config = dict(
    num_hidden_layers=10,
    hidden_size=704,
    num_attention_heads=11,
    num_key_value_heads=11,
    head_dim=64,
    intermediate_size=2816,
    vocab_size=8192,
    hidden_act='tanh_gelu',
    norm='layernorm',
    norm_place='pre',
    norm_eps=1e-06,
    positions='learned',
    qk_norm=False,
    attn_scale=0.125,
    bias='all',
    tie_word_embeddings=True,
    parallel_block=False,
    init='trunc',
    init_std_qkv=0.0275,
    init_std_o=0.00615,
    init_std_up=0.0275,
    init_std_down=0.00615,
    optimizer='adamw',
    learning_rate=0.000467,
    beta1=0.9,
    beta2=0.95,
    weight_decay=0.46,
    lr_head=0.00513,
    max_grad_norm=2.0,
    warmup_steps=403,
    schedule='wsd',
    decay_fraction=0.338,
    decay_shape='linear',
    final_lr_fraction=0.0,
    batch_tokens=131072,
    max_seq_len=1024,
    doc_mask=True,
    train_tokens=900600000,
    max_steps=6872,
    dataset='wikipedia_en',
)
MLP neurons of a small language model. Each row is named by its layer, matrix (down: output weights) and neuron, and shows model dimensions 144-271. Each number is 500 + 25 x the weight over its row's rms, rounded and kept within 0 to 999. Numbers have three digits each.
After each neuron's rows, "raises" lists the tokens whose logits its output raises most directly, leaving later layers aside.

L6.down2284:485496527503502515461500535463510493458476500533514477539547471531499469485473467526508509532471527526462472523479506509498485550474481505497535532446506480501515471440542489528506503484504489520511487526533503492516503496473486448452478514539523477455474494500507519527505500550534512523463478488540474497525513528468483497532509499514548553446513505467520484473521464490491486522513
raises: " December", " November", " March", " July", " January"

L6.down1463:516493460487523478507464492522471516512495514500478488494513471510525522539526477459490525471490502466502493476505522493510527511496508486534518498511499496493529525461493493490515455499507479497479495495492537457525516507499469483483487517514459516539496488544553477528497523486510502551533513509533507532477470499545500501539498517514539484481519518514498525492500551517483513462513
raises: "ed", "ering", "ings", "ered", "er"

L6.down885:526510463514441469520507480517530487514499449463461489486559479494497538456514486488557499492477514494457501485501533471523538547483510493481559513521557525504537522502497480485489513494447504530490487480499463489454460493481541492504468533563505476516479506511475511484506502522511544506518531437486496549484559525502487484527500549491527461477463484536527501517434519530455480497461
raises: " and", " thus", " therefore", " then", " yet"

L6.down323:500484473497517463503499520491494489481535483519525472482522537473472457463504511519532467465481530560461511534476516504515485519527477502469506529510496546508491466487548510521483476469464542479488531530468508505547480501485506502505463490508501471470520469532536500525488465511471527472475515506505423488474516532486491508519508522473512511517492508501479514516541498499566523508492
raises: " 1960s", " 1980s", " late", " 1990s", " early"

L6.down354:527533537441466482505525494462482458472527508461507494479498525521486508498497471464510531507531537492485446501490514490468523494479487528492466474509501488478527475497486500503503515527493526484463516565519482515499509500471449481514460487475479506495569528494524481493514516525479530456529499534511494489519460539464488509479513538553502508524445522536471529532546526496457509460528
raises: "ion", "000", "ions", "50", "500"

L6.down2013:516538483518516509585479535506505480481501474506483494487481513503470499452540481485480489522522542484470482508488506531497498499469514509511489554528491476499504522541496525526487502467498508489493493519496493500502506486514537492510440497488463486502491473507531493481473512531506503486452476424502474504490505540470497493520492524523532470459497529479473478489473475453497510455521
raises: " well", " possible", " notable", " important", " unique"

L6.down1182:489527463502484518521515495489482471509527515492467442460465472535481552531508544520521512477496494485515520505511493465505522539454526480504492496479492449531533542527473475459468488507478485486536520507517530490481513519486487476516469457532494471537552507475534483484468510482490493469496528502526469536497489486501501478532489465514518539502526559443539575519527528468474554515544
raises: "ult", "list", "alt", "art", "af"

L6.down407:499521472478466501483536497519513511462511531456530512466534474518455509506488542483494561517517510535513516476507486458523502468518477529487529518498510506515514455490478502490479521483484510473554509479496494529516505498520469491506512529485439485494440530511488463430500486492530484463463522446480511528466476506460533488496523489535525474482465528487513528518517476519513501505460
raises: "dr", "lit", "le", "led", "ney"

L6.down1490:499517492499488482510531534493483496476483489557534490544504494507479521480470492475489468499482482481495493507504520527521499634484493490476501500508495509504543484477469509496521460509512497495518467502504520482453458495519508451520495499523522486481535498517533498480510506518516494524509466473508506502493540507497486527495546504504518506519510525527494537489504481498474490504526
raises: "Personal", "Rec", "Sport", "Music", "So"

L6.down851:502462510515471495519493520511487466499528478467530506524492532496481527481503496446506513513519493515498520504486501508472512521506478507542490514470507473505492512511479452519494466541473480515520539514485464503519510537495527545539492483518512497501529488521492486495461490472545556474523498534512518509492485523454512530507516493513491465518488554545537510472489504488505413508505
raises: " noted", " published", " review", " stated", " wrote"

L6.down1126:480507476497493466527502522494479483515467473537502510476537505494475498534522496481548488495536504491508506458487538525516543500529527493468518512519477527467495497485506487484518484504487494471480508512521535499536502487515514486474461485526483458517472551485509484508488523478505427476507502475479468479547507522498491506534462465486502491473482539544483509505477499512492491485466
raises: " with", " agreement", " between", " together", "with"